config.toml
hidden_size = 192
head_dim = 64
extras = ["capped logits"]
optimizer = "muon_variant"
final_lr_fraction = 0.0
doc_mask = true
train_tokens = 190700000
dataset = "wikipedia_en"
MLP neurons of a small language model. Each row is named by its layer, matrix (gate and up: input weights) and neuron, and shows model dimensions 96-191. Each number is 128 + 24 x the weight over its row's rms, rounded and kept within 0 to 255. A neuron's up and down rows have the sign that makes its largest values positive.
Before each neuron's rows, "fires in" lists the words (lower case) most often at its 100 highest values on Wikipedia text that the model never trained on. A number after a token or word is its count.

fires in: "a" 34, "the" 12, "his" 9, "an" 8, "its" 8, "my" 5
L9.gate42 [172 132 127 100 117 166 157 122 128 133 126 134 115 146 123 123 121 160 119  89 165 135 161 102  82  94 122 125 106  80 124 151 133 122 127 118  95 154 148 137 113  99 151 149 162 114 149 120 126 138 154 129 131 128 100 154 101  98  76 162 103 120 118 136 138 128 133 153 110 126 107 120  54 139 152 116 127 114 152 108 109 113 166 109 181 146 144 152  96 141 153 134 150  89 135 159]
L9.up42 [159 150 118 117 142 182 107 104 125 146 143 106 127 177 126  92 111 102 129  92 144 141 155 136  93  97 135 116 147  96 115 158 118  89 139  96 125 131 132 135 129  97 137 153 109 125 132 105 131 118 107  98 132 144 122 147 117 105  78 159 136  60 162 122 150 120 135 166 115  99  87 124  92 151 155 133 111 134 184 127 141  80 143 143 154 153 121 135 115 139 191 165 139 101 136 153]

fires in: "who" 29, "that" 25, "which" 12, "we" 9, "not" 6, "help" 6
L12.gate61 [139 140 127 177  93  93 123 136  94  94 100 140 142 115 157  96 165 136  95 102  76 144 131 131 145 115 138 106  97  95 138 150 112 142 131  94 181 157 111 182 153 146 104 137 122 169 125 193 100 116 134 136 106 171 143 136 128 120 143 104 115 114 136  98 152  93 132 148 134 138 103 128 113 168  84 114  97  60  87 136 106 142  94 172 160 120  80  98 129 127 129 159 139 130 114 127]
L12.up61 [137 173 153 147  96 122 128  86 122 126 162  95 155 115 112 147 113  96 122 102 104 147 133 126 153 118 169 107 181 108 101 112 117 111 125 154 123 144 164 142 146  89 131 156 157 152 140 153 171 147 139 110 151 170 148 110 146 121 151 136 108 100 134 119 116 106  98 139  93 113 102 186 109 169 115 147 149 125 102  82  82 140 140 111 150 147 150 124  92 113 138 126 106 152 104 135]

fires in: "school" 27, "schools" 9, "band" 9, "college" 8, "museum" 7, "club" 6
L4.gate378 [121 126 152  93 148 123 196 165  92 114  85 161 147  81 163 139  97 104 133 145 158 132 145  97 140 123 129 146  77 110 130 116 118 150 164 103 133 153 172 100 100  78 117 152 109  93 148 130 108  95 145 137  90  90 109 136 136 108 129 154 178 137 113 133 135 116 112  87 117 148 127 115 107 161  97 135 106 166 138 129 139 163 132  82 153 143 121 145 124 113 128  99 128 115 182 131]
L4.up378 [123 125 150 134 127 135 146 166 103 126 120 139 124 117 147 128 120 118 144  99 102 125 116 125 122 156 145 143 137 112 145  98  82 146 118 114 139 145 144 134 101 110 111 149 142 117 187 166 158 126 127 146  97  64 157 115 157  97 141 140 110 153 119 165  99 112 130 114 136 138 170 110  91 100 101 118 114 189 140 156 139 143 150  99  82 142 149 111 108 112 144 141 135 129 158 146]

fires in: "during" 37, "of" 17, "reached" 10, "at" 5, "by" 5, "from" 5
L14.gate273 [134 164 155  89 159 118 113 119 138 176 111 107 148  74 121 121 113 188 105 126  96 158 112  92 121 120  69 151  93 140 154 126 118 146 172 137 167  71 128 157 140 145 121 166 112 167 136 143 148 141 112 153 105 129 145 163 163 150 136 125 126 154 136  93  91 154 142 145 172 134 139 153 130 136  97 122 101  87 142 101 128 133 150 117 155 136 118 124 121  99 123 103 135 131  98 107]
L14.up273 [ 99 106 122 109 140 103 108 106 140 119 153 128 114 152 100 118 133  61 147 105 118 137 161 120 149 104 157 130 147 144 117 160 150 141 107 124 118 106 124 119  91 118 144 133 153 149 153 132  65 125 187 111 169 172 116 153 137 116  98 143 114 107 138 177 111 103 109 104 117 162 158 101 177  86  96 142 166 134 120 142 143 105 102 135 157 146 110 161 162 125 123 146 157 113 105  82]

fires in: "its" 25, "his" 18, "her" 8, "it" 7, "according" 4
L4.gate16 [181 175 128  60 113 176 125 112 135 144 120  98 133 107  90  89 126 153 158 131 165 128 137 153 156 123 134 147 149 140 109 164 146  98 155  99 121 121 145 163 153 132 115 159 153 111 158 123 145 100 135 129 148 172 128 150 152 142 154 130 139 128 143 113 143 143 134 143 139 159 113 120 105  98 110 114 114 137 155  97 123 129 146 128 165 137 111 137 117 147 190 125 138 134 110  87]
L4.up16 [163 176 121  95 101 132 146 114 119 123 116  87 154 113  92 117  93 108 153 106 179 115 150 139 142 101 128 145 126 128 114 153 158 128 124  68 165 163 166 156 138 135 129 114 121 104 158 143 124  85 117 150 139 182 109 173 150 127 134 153 132 128 116 129 135 163 112 144 142 134 100 125 105 123 126 152 116 123 152  92 137 149 119 114 179 140 122 139 127 112 162 131 139 116  93 130]

fires in: "by" 76, "later" 7, "from" 5
L16.gate184 [ 85 131 156  95 164 178 137 176 128 139  86 114 144 141  97 104 130 149 124 110 125 115 140 114 130 125 113 134  87 141 155 137 145 134 129 136 111 110 123 146 126 122 155 170 163 173 155 117  93 161 137 138 110 142 114 147 153 171 116 143  98  98 145 122 173 140 113 114 141 118 125 155 132 120 124 122 117 124 152 130 110 131 126 129 107 100 109 111 141 152  96 130 128 123 150 183]
L16.up184 [116 112 131 139  99 153 124 121 153 134 130 134 136 164  92 144 163 149 125 119 101 121 197 111 122 131 161 135  76 143 155 154 125 125  87 149 115 126 100 117 122  90 141  85 134 150 155 150  89 122 133 140 114 157 153 147 131 145 149 154  96 146 141  99 128 136 130  99 131 100 131 114 153 115 132 127  92 131 112 165 153 175 147 121 138 104 153 110 129 127 170 111 110 149 106 115]

fires in: "at" 30, "fort" 11, "north" 8, "northern" 5
L2.gate450 [150  88 147 183 166 134 102 137 122  89 103  89 167 152 130 111  80 100 145 103 132 122 100 119 178 134 113 120  86 129 146 139 111 158 146  81 119 125 175  64 137 114 108 161 125 122 107 141 110  99 134 116 126 134 195 120 125 131 139 106 142 140 129 129  83 119 138 104 110  67 134 115 107 160 106 122 157 131  87 113 127 125 103 158  90  92 152 102 156 130 124 127 134 123 113 132]
L2.up450 [144 139  92 101 109 126 124 132 145 138 120 123 109 132 149 160 136 140 145  96 129 102 133 153 138 166 139 141 135 133 118 152  68 102  90 130 156  88 110 114 126 121 124 159  52  98  94 167 113 111  89 201 140 173 115 155 132 105 113 157 120 152 155 140 119  98  85 171 106 125 117 135 163 120 137  92 106  80 158 131 115 133 146 134 117 122 119 151 131 116 126 153 120 112 144 131]

fires in: "his" 38, "their" 36, "its" 20, "itself" 4
L4.gate487 [159 123 151  70 114 129 131 120 138 137 147 113 169 160 111 101  81 144 124 145 112 141 124 111 147 105 123 153 129 134 150 148  82 135 116 125  89 143 134 178 133  60 122 108 127 140  88  89 107 114 113 116 129 113 110 137  81 106 145 120 141  95 180 150 122 140 116 143 124 130 124 107  96 179 165 139 116 140 174 116 145 114 131 185 123 127 144  84 132 117 169 104 111 125 113 131]
L4.up487 [145 134 150 101 100 137 179 121 118 116 151 135 143 145 113 113 124 128 127 112 162 147 102 134 144 112 141 108 130 143 157 131 102 155 158 152 106 119 144 141 144  83 115 116 130 100  96  84 120 151 118 115 140 137 121 110 111 109 148 168 145 117 160 160 138 126 135 141 110 148 119 103 104 192 171 141  98 173 164 126 143 114 126 165 145 120  88 112 137 143 143 146  97 112 125 124]

fires in: "city" 21, "district" 19, "area" 16, "town" 12, "school" 11, "schools" 7
L3.gate140 [146 143 123 119 118 143 150 118 120 158 155 144 114  98 119  93 141 110 138  96 150 126 142 158 121 113 150 153 132 143 141 140 106 119 129  74 133 141 191 129 121 101 120 116 113 125 170 134 113 128  97  99 110  79 124 150 139 148 101 161 128 149 143 127 107 122 192 110 113 137 167  95 110  79 144 163 120 175 176 112 147 134 134 143 171 118 144  89 149  90 122 153 121 150 121 127]
L3.up140 [139 129 146 112 121 123 159 126 122 141 121 132 107 115 130  93 134 100 137  81 134 130 127 165 111 117 147 145 131 133 121 128 121 120 124  58 143 158 175 125 140  96 122 113 122 140 138 148 117 142 102 102 113  76 151 139 133 150  86 171 152 150 120 130 107 130 184 129 112 129 147 108 103  93 145 146 137 159 177 117 166 131 120 136 168 149 137  81 152  85 117 155 122 138 124 138]

fires in: "at" 81
L2.gate306 [ 80 105 136 105 137 119  97 148 180 107 123 138 123 122 117 108 146 141 130 106 106 139 138 127 138 163 150 125 142 136 157 115 106 153 129 151 111 107 127 110 120  45 109 144 137 130 140 148 111  95 110 111 139 114 171 166  98  83 139 107  95 130 118 151 111 115 121 119 132  86 160  85 158 135 164 163 117 102 157 120 109 167  98  80  62 119 131 112 176 168 145  72  99 147 115 139]
L2.up306 [112 145 137  85 102 125 131 120 146 123  83 129 139 111 146  91 118 140 133 125 116 103 133 106 133 143 106  93 126 130 135 127 168 119 146 163 135 100  97  98 166  73 131 106 121 160 135 140 107 136  96 126 150 140 137 147 110  91 161 124  76 104 144 203  98 140 104 115 137 111 104  95 108 147 130 123 122 142 118 130  88 129 140 120 133 118 131 116 117 140 127 135 128 124 154 157]

fires in: "school" 35, "university" 18, "college" 14, "schools" 11, "personal" 8, "museum" 5
L4.gate402 [109  91 130 100 121 152 147 120 100 123 132 129 170 128 105 149 134 125  97 121 141 115 144 152 111 127  95 193  63  98 124 107 133 155 134 112 171 164 141 127 106  85 123 162 180 115 148 113 115 110 132 119  70 118 141 121 125 124  95 170  99 112 110 117 136 108 165 136 109  98 124 132  73 119 154 136  99 148 143 167 126  85 107 105 161 143 150 135 136  83 151 108 150 130 128 147]
L4.up402 [ 95  82 118 135 149 158 117 156 108 153 137 108 158 109 112 123 134 135 105  84 124 135 140 152 113 104 104 169 102 122 126 104 145 155 118 108 159 158 162 135 147 106 122 142 157 114 135 113 163 127 112 103  82 121 122 106 111 131 101 185 134  89  76 133 111 126 179 170 112  85 148 135  95  67 172 130  99 159 149 176 125  92 131 111 147 121 145 116 139  80 145  98 171 140 106 136]

fires in: "which" 55, "who" 33, "that" 4
L12.gate296 [135 123 138 151  74  92 121 170 141 167 138  84 106 127 132 147 129 112  98 144 133 157 149 132 105 113 160 132 105  92 142 165 161 119 153 100 140 165 123 138 105  96 157 153 100 163 156 134 115 141 107 152 136 118  97 108 162 101 158  93  96 107 130 122 118 127  95 103 162 126 103 128 117 165 120 157 151  76 124 135 125 109 132 158 144 169 129  96 130  94 125 185 130 188 109 124]
L12.up296 [111 120 116 112 166 118 144 132 137  96 100 121 113 147 111 145 158  84 130 119 128 105 107 132  98 172 172 145 140 121  67 122 125 126 134 154 124 151 138 117 139 132  48 183 132 124 167 138  84 152 155 110 147 140 148 144 152  96 141 103 140 148 128 114 148 135 107 117 165 115 123 151 144  85  89 102 179 144 132 154 126 122 135 132 148 122 126 119 148 130 146 160 126 114 134 176]

fires in: "his" 47, "their" 11, "its" 7, "appointed" 5, "as" 4
L6.gate346 [157 159  89  75 151 144 138 116 133 132 128 110 154 167  95 143 116 138  86 114 151 100 147 117  88 107 135 123 145  81 106 141 172 110 168 116 134 141 141 117 141  72 118 143 190 126  99 125 161 125 139 141 100 113 101 137 111  94 114 123 166 105  78 101 145 100 156 148 105 153 128 112 153 123 136 117 134 118 123 100 146 170 109  81 125 105 142 117 132 151 146 119 173 136  62 116]
L6.up346 [156 168  75  88 121 154 143 107 137 109 124  80 154 161  84 161 107 175  82 108 147 105 143 115 101  99 124 132 123  86 123 142 168  88 169 126 144 146 145 115 144  82 141 140 183 134 117 120 174 136 131 119  94 102 107 136 126  93 121 138 159 103  81  98 130  92 151 145 101 174 116 133 142 114 137 128 139 127 135  99 148 139 120  70 147 120 143 132 123 142 142 104 175 137  67 131]

fires in: "their" 42, "his" 14, "its" 10, "your" 5
L9.gate465 [147 134 134  85 142 161 138 116 141 130 139  83 136 142 136 137 119 130 151 105 155  95 140 138 129 132 149 135 139 137 119 145 115 122 144 115 102 159  97 136 130 109 115 115  97 120 138 106 143 129 152  92 155 135  97 134 133 111 141 104 138  99 119 124 145 112 124 177 144 152 163 163  95  96 120 130 132 131 151 122 174 109 120 123 118 151 155 160 147 121 171 123 105 119 148 152]
L9.up465 [168 162 134 126 133 148 153 142 123 136 111 111 109 138 140 112 138 141 155 105 144 130 145 159 147 123 150 130 146 117 138 128 142 161 155 128 106 135 108 154 116  78 105 102 105 125 127 104 154 115 171 117 140 125 126 138 116 126 121 103 145  98 129 122 132  90  87 188 145 156 114 145 116 104 114 149  91 134 171 117 161 137 132 151 112 145 110 151 118 138 161 148 125 129 156 143]

fires in: "school" 29, "born" 14, "street" 9, "city" 9, "town" 6, "club" 5
L3.gate81 [ 98 116 168 134 144 153 162 140 147  72 139 134 139 180 116 145 143 154 174  98 138 121 157 105  96 100 116 161 113 117 108 141 143 135 130 133  96 137 159 130 117  85  88 170 152  94 135 138 120 138 117 116  78 104 147 120  96 100  98 146 128 119 181 136 126 100 104 134 127 111 156 130  95 140 133 151 107 138 121 152 143 118 118 124 170 153 162  93 130 122 113 102 126 110 105 149]
L3.up81 [132  89 161 100 199 132 138 172 104 109 126 122 128 103 124 142 113 112 118 107 150  78 103 130 152 143 130 101 105 110 133  82 125 188 181 122  97 152 163 121 113  98 133  98 156 124 140 100 124 107 129  92  77  70 173 116 169 159  81 130 148 110 146 154 136 118 111 116  95 129 134 134  62 128 104 116 101 138 161 156 142 122 123 106 140 116 125 135  84  98 115 125 128 125 135 144]